Weights of a small GPT-style language model, trained from scratch on English Wikipedia.
Size: 10 layers, width 256, vocabulary 2048.
Architecture: RMSNorm before each block, learned positions, no biases in attention or MLP, untied embeddings, normalized queries and keys, capped logits.
Training: a variant of Muon for these matrices, 411M tokens.
MLP neurons of a small language model. Each row is named by its layer, matrix (down: output weights) and neuron, and shows model dimensions 0-127. Each number is 500 + 25 x the weight over its row's rms, rounded and kept within 0 to 999. Numbers have three digits each.
A block is one neuron, or neurons of one layer that tend to fire together. After each block is what it responds to, as a language model described it from the Wikipedia text at the highest values.

L7.down95:495503518492494513495489513495521444493567506457536497560490535492527507477514500492518500505495480514506449530548500513484496466500514507497495503524494511550526493533490529523515469503472457514468540491488498489539507513441473519537509463482488501506564484485525484523515555522475520522510534532436482463509484490518494479494522506499503490528506539520477493488495480496501472459492
L7.down249:481529517478468460488477487497493488494473484540470485509477474515498478489483465514513522521495518508485502501473500482508447488513495528534461510489458518514533505497499532506478496534505499507532529491524501506526500509520480502495530508488494518482462474450461513476450506502542500570531563503482542500494492469491512497524497506501505533503502539511487515531492488465495478481515
L7.down311:496539490522504530504508522473501482479510467511473465495504489510491508501512484493497520494523507464462550490489482474484497516474505467535484535477491508472522480476530516496506505481515524477496494485483495499497506585520498515506498545489500504514480502492519546499478499553445540517487496459494547511469502526500478520513502457508517500483519472501476525494532554498503502534529
L7.down331:471545495483495480499515523498503514482503503524453520504495542462525454497507465522525478555514519508493471485514502519508482510460513473482461507492523498476501491520500520496491502491458503491482514512515533542497501521488514544503520513482516518478475479426522516514474486461519469551528521488488483480489553517486504520491518496501477473516442516494511492514465514460461513514521
Verb-ending word pieces. Final pieces that complete a split verb or adjective, usually past-tense or participle endings, followed by by, in or the: caus-ed, invol-ved, occup-ied, poss-ible.

L6.down68:497503437526522504500499469487506518543484520496471468499509475473521508501533510487533528527502530491478518507493504495468464513459480497524507474515468516441505513500486487507527434488492462514483509517528473489535496547498441482527496528484513461521496468502477513511489492482501500567466504462512530459474447483525497495516509519505503515540544485516523489471501526456508508507508
L6.down853:506520470504467479484497477504497522530495505483494516503458508515486486492543469529520501502457528428475530475493469472500499518476487505499503522482434530536523517515510490480503509497544495465527540481539516541489486458539496505487514505487477490435526521494488492523476486491507478507475450511509526482514515478459496543504531521478469473513490493503493467528468540524534439481490
Word-initial lone letters. Lone lowercase letters (mostly l, also h, b, d) starting a word split into pieces, often after the or a, e.g. l|ate, l|arge, h|and; weaker on -ious endings and commas in numbers.

L5.down124:505501470522498501500513494515505507456484501511508457545539482504490551471469518497523459507481488518502452526495516503481480501469500522509492474508503490511481499534500480484486507490487499452441527508475505497511461514531512526460477524512529484535495497536521536511507497508430473507478483504536514537526460474524526517515542454520491500475506567509492495568499546504501479513509
L5.down136:571535510496483501513498482465527502523463557478473457480517494461456453502459470479508515529519451485515476451531496546478460524488484516478515508508477503504489460512549528527527495537479517500521510524528506492492511513498517492474507520482501495460509492491489487533509497525527436500517515483498517446536511528513483495501462519508488527486464517446504506548516507487458523535495
L5.down350:497496467455485501499495508454496504556529471488492500494515508510496465492480522503464484497572561473519545490534469522512479454501498487532447474467484498543502526514494507548491468481467465494508521472526505498501542458499499502476510519485488473459530508459491509525489535473451491482481529501501499492515503495490478523486541521497488496506476479500523505527506501517496459500498
L5.down505:511490496484497467500513513471511464464526471526487523454483480496496487525502524540475461529517506526480498495508504490528478476497519485494477451514478524506475501510521549524477545484514495523468472498489492482524475462471525480518560477493498542496493474476509453528478521481482485533473491484491509478500513491468501564482456483469547514519474470507508512508485503509528515511483
L5.down549:531534514548467510508500471524537482470512505506480521496449522474543518527482495551462447478506518537515525465474507518454500522477510499529466471474470483519470561523484473489489490471509440482462439459486503515478511507472511498535486470478465512482496523507502504519498511519519495457467497529477481532499547519481515497492508541491506504477525495496489496516472488521518522504486
L5.down591:493509515513472448559495491481515457530474522506531463511475507505478489516447516483519481465513491476502488494514495504506453539506493479492518499481452491539486491508481518502495543481449484480463483520543497501511505520523488467482509504520482486486485482538456525507510532542493475504509476522504508534508549545506451499496504528531515482441465494459505507494480485528487487479520
L5.down632:499520516494522521483503462458479521500512505515515512499452503473457499537508476526522490458490493542520473500509498499455520495547533535505473534527518447503476505519509461468503475475475492518489493506524527478510512514508513545457483522486485451491511464507500505459473465509501471507484485464514499538458515501526520487488526533511534516521505478518466476475497526493500501476467
L5.down695:518499494464478506544521484490504531509497559464470506500503511507496481486476513499532513505527524484492462500490542448520426522533510475451491533477509477494466506510503516487503532518475457493505484512501482484503482470500510499498467512473497520479527510497493484501519468469531506476473515506502518515498520537528493533519545481511481498457507509491483570494553523514549511468461
Clause-opening subject pronouns. Subject pronouns starting a new clause in biographies, mostly he/He after "where", a comma or period ("where he became"); also "had" after "who", and he- word pieces.

L7.down69:494455523504500503532494488475454449530447510500477505494496499489514478465495518504488528510506461482510494479532494486475485495489496476492490456477530515462487476526480481501459524485467523507487533498494537490506487535565486537430527490470511518483530491491514515512482481531551475494470521496551451504471452498502510495468484520499511489527475494473512490460525494526448517525502
L7.down163:471460524521501493513527476477476516521452524503539498461492485518470464500527509504523494514541485518482501528513430534473464494505540464537481464558522451491481493512487478513525451517499544498492462516479510494456471509511483510474507443477517471495483488500523538491489489519491523513488545475474480501465471512490533511509474463505476555481534493493483520509553508458448497466478
L7.down236:492463455514460519496494572493448466496516511482477519523528515482495513507506478509483491466523522481459474502532526522503504481501497537483482487486518514492534455539544482508467486518464516555497477439513479475495500535491490492478484517482499451521481499515488491473501470522531485517480515469508460491466515439539493526476464484525469526491515484493482525477520511484510503438540
L7.down749:478463503490540523506541497489530548487458451506516487496547487494502487458489496510525526490457521514492502500500505492477530518471498496495478563547478496483462478497532451506578523545512509472483524497497503507500490490497494489486508462501544475502504517494466475537522509489500506506467537496487543482506492486485527510490505468484469482533497507486459473468501509476514499466488
Clause-opening pronouns. Words opening a subordinate clause, usually before its verb: relative which/that/who, subject pronouns it/he/they, and split wh-words (wh|at, h|ow).

L5.down35:487523517481509516536510494438544508511491481541467491487498518493517536485476532504495495473471508515539495500517520466535487481516496466467493464474513478485490480479480482492538494511504473508481510481457495502512527491518506495493489504472502501526545517468480541504533537502520499511468505491523469520477527498512513490520497500582497482498492460522496489537476507496514494490599
L5.down81:447491475496496528555456449489477505515471478498435535561515517555507483453476537488468521495541532507517524508516471506498471510519548529483449511491502503495490495570517484506522504488508480472539465494442441515461490537497469547515498547507493491496480503520501488464492528486445471510493488511483503451512467461515487476515496479510466485492506525484511536472514528519513539497517
L5.down86:537516467447528501532494548498485477479474489510536488503489490512514476506476483503522516513459459480477470497494488507494501489491519465472488475474508567507540520530490455495521469473493479506489488537549544496502491535513510548515491482449507451466530496555521501479542510499493517518524527508504498493501534479514522485512483524517490494527483499478491486512499459525526507499499
L5.down384:514507467487533533506508488508498512467490536453492498479489504535484502501519444523541513482492490507534490461533517491513506491514487513508496469450496498529538484469482513516426512477468512501504480501458530500492496483499523478508497491501492523494480490458454521519479520510444487443472480525470562481517493518499467487482511465538503502514558490468497487497472491492450525471518
L5.down628:486555562501514514552507453455508503466497508496514515504540502496505508471486510491488487506514471534498461500506488548524533569489495547481493504514495465481498489502520464482533487442492553539490523485465518486485487454477503534477528530492522537495499498441503456490516513489506469469490497506495499512491466515518496492501473521500512480465478514501488495495473528516539555477478
L5.down680:484466502482502486472495515497494501499533425516490487489478499479486503485503490556492498494540511494490456502506497533513565526533511477528473528500499482501522481556453532497475505528506541528505542503494514498478498561497522450531518540468511500529472499465509484473453461447475500504510482536499520470528495499531483560512525502476430528468474542523504470551511531499512501501466
L5.down682:448449503506537450512501497485484464507497503513471497464511469487492492498458522498465504459490505485469546469460522517517502514524523488511509530490444495470491472493471554477465486511436495513500498492466519521532474531522504499500453522456506483444439508500456501460527557531459468522513513506484492544525495521508491468556491530535541503508492495518447505530475495516483547490467
L5.down980:514501455413475446498527498515472519470534485471483525513528503516480473462531504477548504463519522475501505521493529468476495498482517559498505519511486487497491447512514459509480479490497535462513482495510522496526470482489505488475479497501501468486494490521510574499487510555478529491453494464500502525486508448489549510503495483462516548506523511480541496523545516547489547468480
Passive-voice auxiliary "was". Auxiliary "was" (sometimes were, has, is) right after a subject in Wikipedia narrative, often starting a passive: was announced, was re-signed, was dissolved.

L6.down158:477519472455518477519496477565510451507508496495492502496512531526527485486490524530508530519522486531487479496526483534517518483522497487516504475500534472551502520507508532461490505490496522522533437489519481500544488565527499538499497460472522543471486492465533527496498497493426533501500485506514489540446479494506481475433468502476506493550524524486484516517503503535450479500493
L6.down546:476496491486525503488517508505489473512481508539524528490445514501481510466519515487525513496479475528468502492499494467510496517497489503517445512544487476474475462532495535503459508514518510493510558528507546457477462487533453420500531528518499473469502523520472497492504476548492507471519555527481513507500554462477468529512511532491523528497498484518526464525510481514546488479508
Word-piece "on" continuations. Mostly the second piece "on" that finishes a word split after its first letters, as in so-on, up-on, Col-on-el, plus other mid-word pieces and clause links like as, that, which.

L5.down41:521504494517544485492530485496504479486521480523481529492461519502479485491521493499573482494537468488454469504485500509504495542476507541479497517481490499520506473487509506448480505536469472462496493495467494517519512480494504513512481449494513487471491499507490544536509492570575527515477510517491474554507488511464537514480458471519508536518522507513475478482478484465457526526478
L5.down45:496507502542502475481480500528446473483524510500550479479471532493458488500524517516493528510499463449449494497514525536497507483530492460567489460493510502522477453529476456469495469488491505514509477480492527452504464561522475476476500554465486510515445469492466497468491478482521506536444499529528531518501476422475480499481493480518501496534465520465479482522493529469514482485516
L5.down186:470506526507523545497551520541478512480525410509477525509471520488468497481480464527506502459458532492474534491466511472512484502519512469529497506479541514513527515503497492507529516519471489510526471542475504500502507490466501529486510509514487492493547495519481479514536509529521511480491515491468487522513517473456553510524451469481541482466500519527440502473502470507470502490485
L5.down419:510502510504515433523499522555473534492519470503463470497443500508457489475517457502502495483510503507489511478478497507497514456520545547476496469572531524502502455540455496523497499514480459513506460503502487488513481478502541458504509499485457526474530475485481485470527497510501531476495504528505472501470518524533488512519486516472505517490549501521463507493473492485483524451513
L5.down433:509512492532514504496482511505515511461493480492536504514489477532513449512499524482533518523510501503505545470490483478498431482501435479460482496538529503480511472528517537513496533473543497491466528481510488493517517527507473497491484481513470478497525467509492508507519541491441542492519482520511471494510479497535498465513544456507537507479499510485516534490528536492483523534449
L5.down779:547507500499522496501486506485515523519471503507533503504512510508470488513491523473494485509487501509478493486495478486462480515482536526505547517489437490470522495490499510457452456448477485529509499488497559500499497536492491509497514507534496483516489503482491513523527477518489517471474546496476517469530489452509515483471541533516507507522514426538523484471472533451480525467471
L5.down880:494509499520523506479522494490476437498534524486478458545496515499444504507490483454500507494460514454473503451503496455466472506458482464518494487501482482475521541500503514450484481462525495498506502474483472516506510504515544516525463498494555481532459468455494543494503493549514479504479535501467521496532472521478457518477501469527472475528494460501508495539511450490506488507524
L5.down989:516481528503479502542522464526515434553496527509502532525525466507477493498518521510520524533505490464494526556521541522518503515512457505510528494510519468501481531521537500511459481483476519510525471497532442497518516472485494470520479518451481492504525495538488465516505493489510461524526508464483474515474529487492477440547486505573463539499479448506542509511535495507479472520480
Line breaks before lists. Line breaks ending short heading or caption lines just before a bulleted list or table starts, such as "Career highlights", "MLB statistics", "List of certifications"; also table pipes and hyphens.

L5.down39:488517467480472505537517523552527525444478524531502515509482463549516547523504504502518507501509441498520533486508465506443476501518507483505511485548535546483508505509532531513450508476486492487435474506504542499456510480509512490483496463488505505496543519525510456496499517516465516531511512510496503507505468525491516459545486521511474550528456510442497522513505498533478499486481
L5.down101:486494509493512467496539488494525487518487467536476511537506526513545491511493525539507534523549502472517496501488479521478547549466462567530489537528502463535486456474509470493493513470486501476499486494552498459521522479519505493479516465514527494495494522542508499554490482471507453469539551525487463449480527514535508504515499505418498514521475536479552439488523507492482498493504
L5.down155:511532537461487494516501538513463504520527500473482506469494517499497519429490497508467513451539476460492533521484536509498523508551523453500527479486504496504492483522466504537532510518446506482515464535476510501485508497488526498507517467514472521533465491512483492524491533502492512563481466503494555462458515555496515510489511510514518500516526515486536543456480498508522496491531
L5.down196:486506486496488541480476508526490486485487491502478480495477533476549465511487491522489463539463556499489501508526464530475533472506500515505531488498419507499468501507527483527456516520497496501556493529521584477474479459541531474489498490497541458507486472488489537502505510516475526518510512496508459505519521502481478518531479531452505505520500528491504458537520522524502516469508
L5.down245:503517533498508546542517504480494471536517492475497477512510516537512533548508521468493514483516530489462487477504496527481480508540458473506502467510503500502515490545485487456581548467490512509509522475490509475526521503529540496541539502488507465504453504543530527494485531506533492546491510519521495524485561484508537505497482555525502513491485453498495488493508523489497449490473
L5.down400:481477468564467474506485528506465533467482479479508515492517451516527534478506477511481472477524484512503510506501512502479511483483490472518499503484502507493469468509491457478541577529507549528501501496578513488520524539499517478475528475479515489514487529500476511535538495496473507507478509479512504497520459506526524461547472483496498465481483511498505509514550511517476510486518
L5.down502:512488518504502488497544515543486466487500502491527484452480505482496516477445505498514516497476494528484498466516550471546452526492502463513458501510492511518483508534515531482493471541484512467487517511487505534544522455519479477450534475564481520495530482491489492523523513469545474460479564508471469464511498518484551522519479486514536524502480511538533490528453476490468492456500
L5.down1021:462497478501457470439504516480467478481490488547498515461487501510498496483494475511522468501502461448516501470503505513507461487472506510489474501493541570491518485517507510495490481514480473494515500537456491519496526496454461469528542500500495506512499480513505491521511536506504532505489522466483529513497482496483533470484478490586515459501500500523532523507474519550562478497458
Passive participle after "was". Past participles and their word pieces right after "was/is/were", such as was written, was released, was born, was constructed.

L5.down37:492489526524487505538519467482529517484488513497447479535488486496489459453488470478468522475531482482483511487500479500472487446472499488514451470527471490516506488500526479509514455476483487509497469455498463485483468517533508534523521512462540513484501544537496513538499474535514471530523528479481509499552493474467475473519528478509489522498476515536482509551490505498490531457530
L5.down90:492503495498532501499483489540469508505549526510481497463498494529510496479489499489469493504508511432459502519505515450485506475479545485500504520534496495498518513513523526498474491527449531521487500525473501468502468492486525503465495498516440503535466469473490512508467509506472501483487516485478514497470486481470459483457567530508544508498525529526479523457502494516477561544482
L5.down185:492510480510486489490520495501492513439533486529500494478516538505485521518500514498480504472505478495477541504485485488464529505497487476500503508515453490504478485496502526526492534491478541504494448502568531548493459519501493506476496536498491515466478476508512574506503515493506481475516518508516511519514479511495506536533520466507480540549486463506493497458534480461496526523473
L5.down260:524481535502468507495463533519492513480475454518506464481535495474516497464483496501519508528555476490464521508516520468494565516485518494524507483527502508508480537538521547524473533467521480471503486481516494509496495528527504503486474516438516462531524527477488498528508518508521493513512477482522467478522483572466490530527523512482486511508529522519457519523496498523493536487459
L5.down305:493487484531518486520506480435500493527471541475466494472432469436485487493461475471472510516539498503479452514499536526484470458503516499535519519481518544470476496501479515499508458508502495470507476488505461453484512490498503502498438478478537481506524499515466495487463447526529480485489528444480451484564485510519524484499499509503466505483436489455511533539478489502513510505499
L5.down438:493503505467483458469486508475481512501480468466533499519506467520550472460534501503482502542479547477469527480524483499489524498524515556497497498468495441467515478489520499532534543485534488514495504485487512492452492478483531550473530514521484493486490516470489471502530503497475511480524498493512537491435548522493476517514515494476487545464514487491534483478520535511530486504489
L5.down959:494498486515492491511463507483512510482441503499510535509542484417517492518526459494520491510503523503499473467489546522528478520491497487484523465503494509480478509452550477474476527550521508510512468469523486488488474525483526473498508536456496454480518483479461523553503472509503522482485451465527512503478490503491496510471510504507487507530518501497425503498499483531475497498474
L5.down961:549515467469491518553483519505477505501556496533500495505510480539510478505506523484502529505522513516526503519506529476471512466516529502527506457510497492461491494497506518458483485519485524473494517510460520551459477505501469477492521513463490514526493425529538515498489480498471496499480507508508502508457466487507476527473521529488475480482477509470446488511506488477552525493472
Clause-introducing words. Words opening a subordinate or relative clause, mostly which, that, where, who, often after a comma or preposition; also the word-start ex in explore/explanations.

L5.down164:490485523496513496510515451495532509499475535485521505476521514510495507506484497503487490437541483480497474519499481505487479474507501474474520551506552481458536484506481526505513476474512493539542447549520548484538530531439518474537539459470537468483510535508486501555516482510487496443499515487516470518527543498476508554482503523536473520527522474484465521488482465520467476468492
L5.down293:509495481517480489486487493499525444486477512488504511495469535498542507462506453550540475552514512553475539527469484476486458505514485485523495487507538505449495461485453504448473516482510512495448530517501540498427476525506503496550505534461457498456487470457482497468521511497534497494488573491532501510497518518509518506491543538457554475475517496499478524530507490481516488486495
L5.down323:472492475476473511518493514530510489499479475530493534496507522492525524510490481471527455476469505494512494517439544483548535494492486515529464479469494513467493464453508497530514498457485486513516496489518549493510536497495454481520485539516511538459457490482520545511500530500516483473544437526487516514522496520523506506511527512478441518511490460483559479492511519482480499534509
L5.down486:463536484483488512499492541499570497479525480496456470459542510501505554482526487505519481545469483504479503502514472511493468516493486508492459460537458487476545502498517501466544505492488481457511477516503526499520517485520560501535518490452513508549478507481541517479479464557503494488468494531506491481441494499513497490494521531514456494493473471493450521435467485477485492518484
L5.down516:512542500416512481468495524570535493545482510488507476493500542470481458494529519536543512486495519544509516500498511514512443503511458528481544512494510487477498454535465511520467512517488522546508513493447528551482525508528531494505453449499520541505497498456457472487523492510484527519484518518517526487509516529444544517510462459508492549509465532519452527504518521574512501484516
L5.down573:508506485471473493474502524548500469488521487588499516483497548464469499528525493531493560496507517505549500481542482466535486509537477544497481504522512506453529479496481526511500434514531472532521494519524501512521508503516556499506486534513498488502550510480543470534491530518492494500512403513464495478517507510506477495536496518492486474504502532492503493478467468520495496532507
L5.down698:486523513511492506507509513528476499514505491529514532503510532451479493461504505470489489473470473522517475482516432532483533496522536466525496502469517523487459520479508481487509519502509517432526511465500498550504480486500464485482542511499519474503538521539474494465475494482525540482534536446533504446562496516553545530496528475485447473526520465511531519543496531543533491493520
L5.down1022:536514438485492494509511497507477488522481513482486503495486520461469479474479495507497489505500530489499543524502468481496460498493497487536484471510529506467532509522505517455458478477490510538475484513518515451477480531511466498507482546483484520433441483480474524495481476566530510489522531504527488490511514436525465527501510492503505525472504526434460505515519515482493531545510
Possessive determiners before nouns. Possessive determiners such as his, her, their, its and 's right before the possessed noun, mostly in biographies after verbs like began, completed, made (her career, his degree, his debut); sometimes the or not.

L7.down224:526505496521515507524523518454496488530460477512517511508460509455499492491492490528504477508482521499471459486538507548494488504537516475511514492501561514461475480484469502488476475493496492518487504471513489551529522549550502531439465484497476506496525484461508485546504518475493441488496497507512480484526479534507490518484489443518506518530470496483530505480487506507499484479479
L7.down239:501541470449506503510480485518456488510478474538515529510495516484532482466497505465528483473540486519482487498481448511470428511526482514489526504503500518471471503510491492512434450492487497473507504539477480503455491520526478500497505498528489488507506462506466492480482464576477483473470556469521485450475493526518446492486484536496465533467488487505486546509494482526475526517519
L7.down943:505525523503516518538472550481472462482449533526479524520499523513556548535511547488484480510471484494505501522501501501500456508480493475517500503480516490458482552478513485501497473507470525506506513508497474490488480461510478508464506524489535460494505505538432494491499485497482525474489515487511546480490457479478511518515495515452462500512447514503479448499468543520516549532474
L7.down962:483504476501504471510491523518554477490495505527482451502496463489521533497509537512459487502515486512526492504479519513533498470482499483508516510509483518505509477511523483475436548498470504521474496498494455508454466466538498493513449513531512470530512484508562513511471493498522503491451491491504505511483505492490510474510472477529502539468474527515477475513526502528481478495511
Verb-phrase lead-in tokens. Function words or word endings right before an upcoming main verb, mostly infinitival "to" after decides, unable, allowed; also already, eventually, has.

L7.down122:478485532491495496455537528506501461495519526490446505533476517512512508532516468493466496490506505512499513465485536485493492504488503469527515541531478544502518496527448524512549507523496476513490487502478510518539497477483488549471453522527478523521477534511504475506528533540524491532485468593508494500535485516471507512539501468479493572546503517464483500541538485468470515464484
L7.down335:507472532577466516522515527530506458492526465497481473537440495519537504524491470497523458528513531471472487543529491522531451510497520450525517473515502485500537542534491527506460513502513524504491534484533464537496488502543508529545512514532500512551476482512521516483507495511509487544485466501490485503513481494508505504535504517510522500474559493488545496535515517512487539469484
L7.down379:524518508529509516519483453487502514469520540536496503468472502504509480520465492501514471494485527522479555516464474505540501487502521503494508448483508506533487501497470479522450502475521516465526446523507524491469489527512518510507486489531521447522472473470540492501520501526510576527510509497539521511501520497569524480493503533514518452448521482509517481534474478495468494518482
L7.down476:489538535482449501483515492508479500482468521515487526494475495457483496527517529545523481544494519475470504523525511500484522471475458544514502480527536470483509483485510543493447506499493493502527518491479465480468518511527502495551511486486509510496481543519499532494542511543539504513464500540553540486487504490517499486503537550466493486455531489509495542507507485473511560458485
Determiners before noun phrases. Determiners and possessives opening a noun phrase, mostly "the", also his, their, 's, often before superlatives or first, same, own.

L6.down394:510479483489488489481502521510520533481525510529500507517476526503521531508512512548509493518530548528465564504541526488510501473491487504511432501494522498553495496529511526472512509527518504489517516512535469522493477482483469509527464519536535481504536503476527483485531462477504512479511523488506510527540493496468483495490479477489526523490503507498496480529506499513524486476507
L6.down986:510477513466496478476492528499486488482496540496476453523479515464488535507436458573439496478447466546501498518512493470479481500479514511503486445487494524498453514466504519485489494486499509474528468488554477485518519469480475494519512543486506480527484513505518471446530538507514492513524477541536507540509492495518510499495494491491530533504499529519483538518470524530488518524457
Predicate-opening function words. The first word after a subject or verb that starts the predicate, mostly "a" after received/earned (received a degree) and copular is/was.

L6.down712:519460480492452493514535542523464517523511487504485495460475475535523470494459474490476495496506491455501455540523519509523485498502502459550447487506478526510488500496491496488535524517523520489534531516494516469461503467512484514525522497484449565530479462467494500523514494460512492520535558475515486489461512529459531512541434486497516515513481509500526524516501475514487518518510
L6.down1021:490534531519489488512481524508491504503512487527481515482487484469484464549513518545508535496471568510521519523500461512488486496461494511484553460524491471484471480497495477503514516517499523485526493473522464506505512504531529525494541544473498502480459489464491499496499507481483529533487464497540453537491552456485440482492520483450559461507518503485484531497512513526515508503487
Year-final digits in dates. Final digit or piece of a year in birth, death and event dates, such as died on July 5, 2002 and born 1954; also some word-final suffixes like attacked, followed.

L7.down234:503525518500508533475535528520520503456494483535511503464462498506476572519504487494525510459541472502448511525467458486500511501525498495489489478537533535538509524490518486490497526466490536476474488500533441474498463504547499514422508534518475496519502474509531531481471538460504516517506516477481524482485569437525519469480515505454487553521501457525525516508497543543502516518476
L7.down568:516489474485533537542495494439517511479475476467499547475500508480529548482519484503466506485492469532523499514520531516519501475492495448498501507520514500523504503465514506488498481540462486534552536486492503514498472507500471474489474546465505507513464516440471481520485504504437484468510495540478483471482496478519544497518503480508447467487500459503449470488520531548483490492485
L7.down766:467553511474491533516482474511487500541520501479453490518510505500491488517513465489474499506468500518486521484516484491488493515478472525488473487505489523549522491516525498522521459502472514492487511521498531492485498487494498458448544508502480477469491538509459510464498483504514525497506519527525528478476509466532519457520525515475496502509526460513528522489526478522547563474492
L7.down921:496468520507493463513509484484475507481503520533455475481508483483478478492463498488504516499488513527509515542469508480510494532495511525461504498520511523497458521486504460504526469507515565442488553512478541491487525525495536530494527508496467529495508481531520471522546531474517496509534470504475552507487494548482501510527499481520483527504520532497490479515482514485484536496489
Copula after subject. Forms of "to be" (was, is, were, became) right after a sentence's subject, usually a person, in biographies: "He was", "Bailey was named".

L6.down435:495476493517525527506482479456499472550524514475470489483493477497503469475489524497483501491478514496509503535530529536513508511497480521511510516478511555485500513475498494542451515501516502484482486486452516447467477498495514497528514456451502474461513470491500528501496478496497511492527485478461489493483510518509454489494515541503498512536500484471514499518483481502534529451514
L6.down747:544468514519488490510523526548478463519540506479494482507494517486496503496531535493482516481460513539498510517487463454529506507494463458488544506514520490461490514529503496496498533487474459542468496457516505529526543522508510512469495482464499494478485505497478510538559549500474506518489474505482494492511485490471472491490517480506499541452489496512525499476492481478536528515502
Quantifier after divided into. Number words, articles and determiners opening a noun phrase after a preposition or verb, especially "into two/three" after divided, split or organised. Also mid-word pieces such as "ire" in entirely and "ri" in Sri.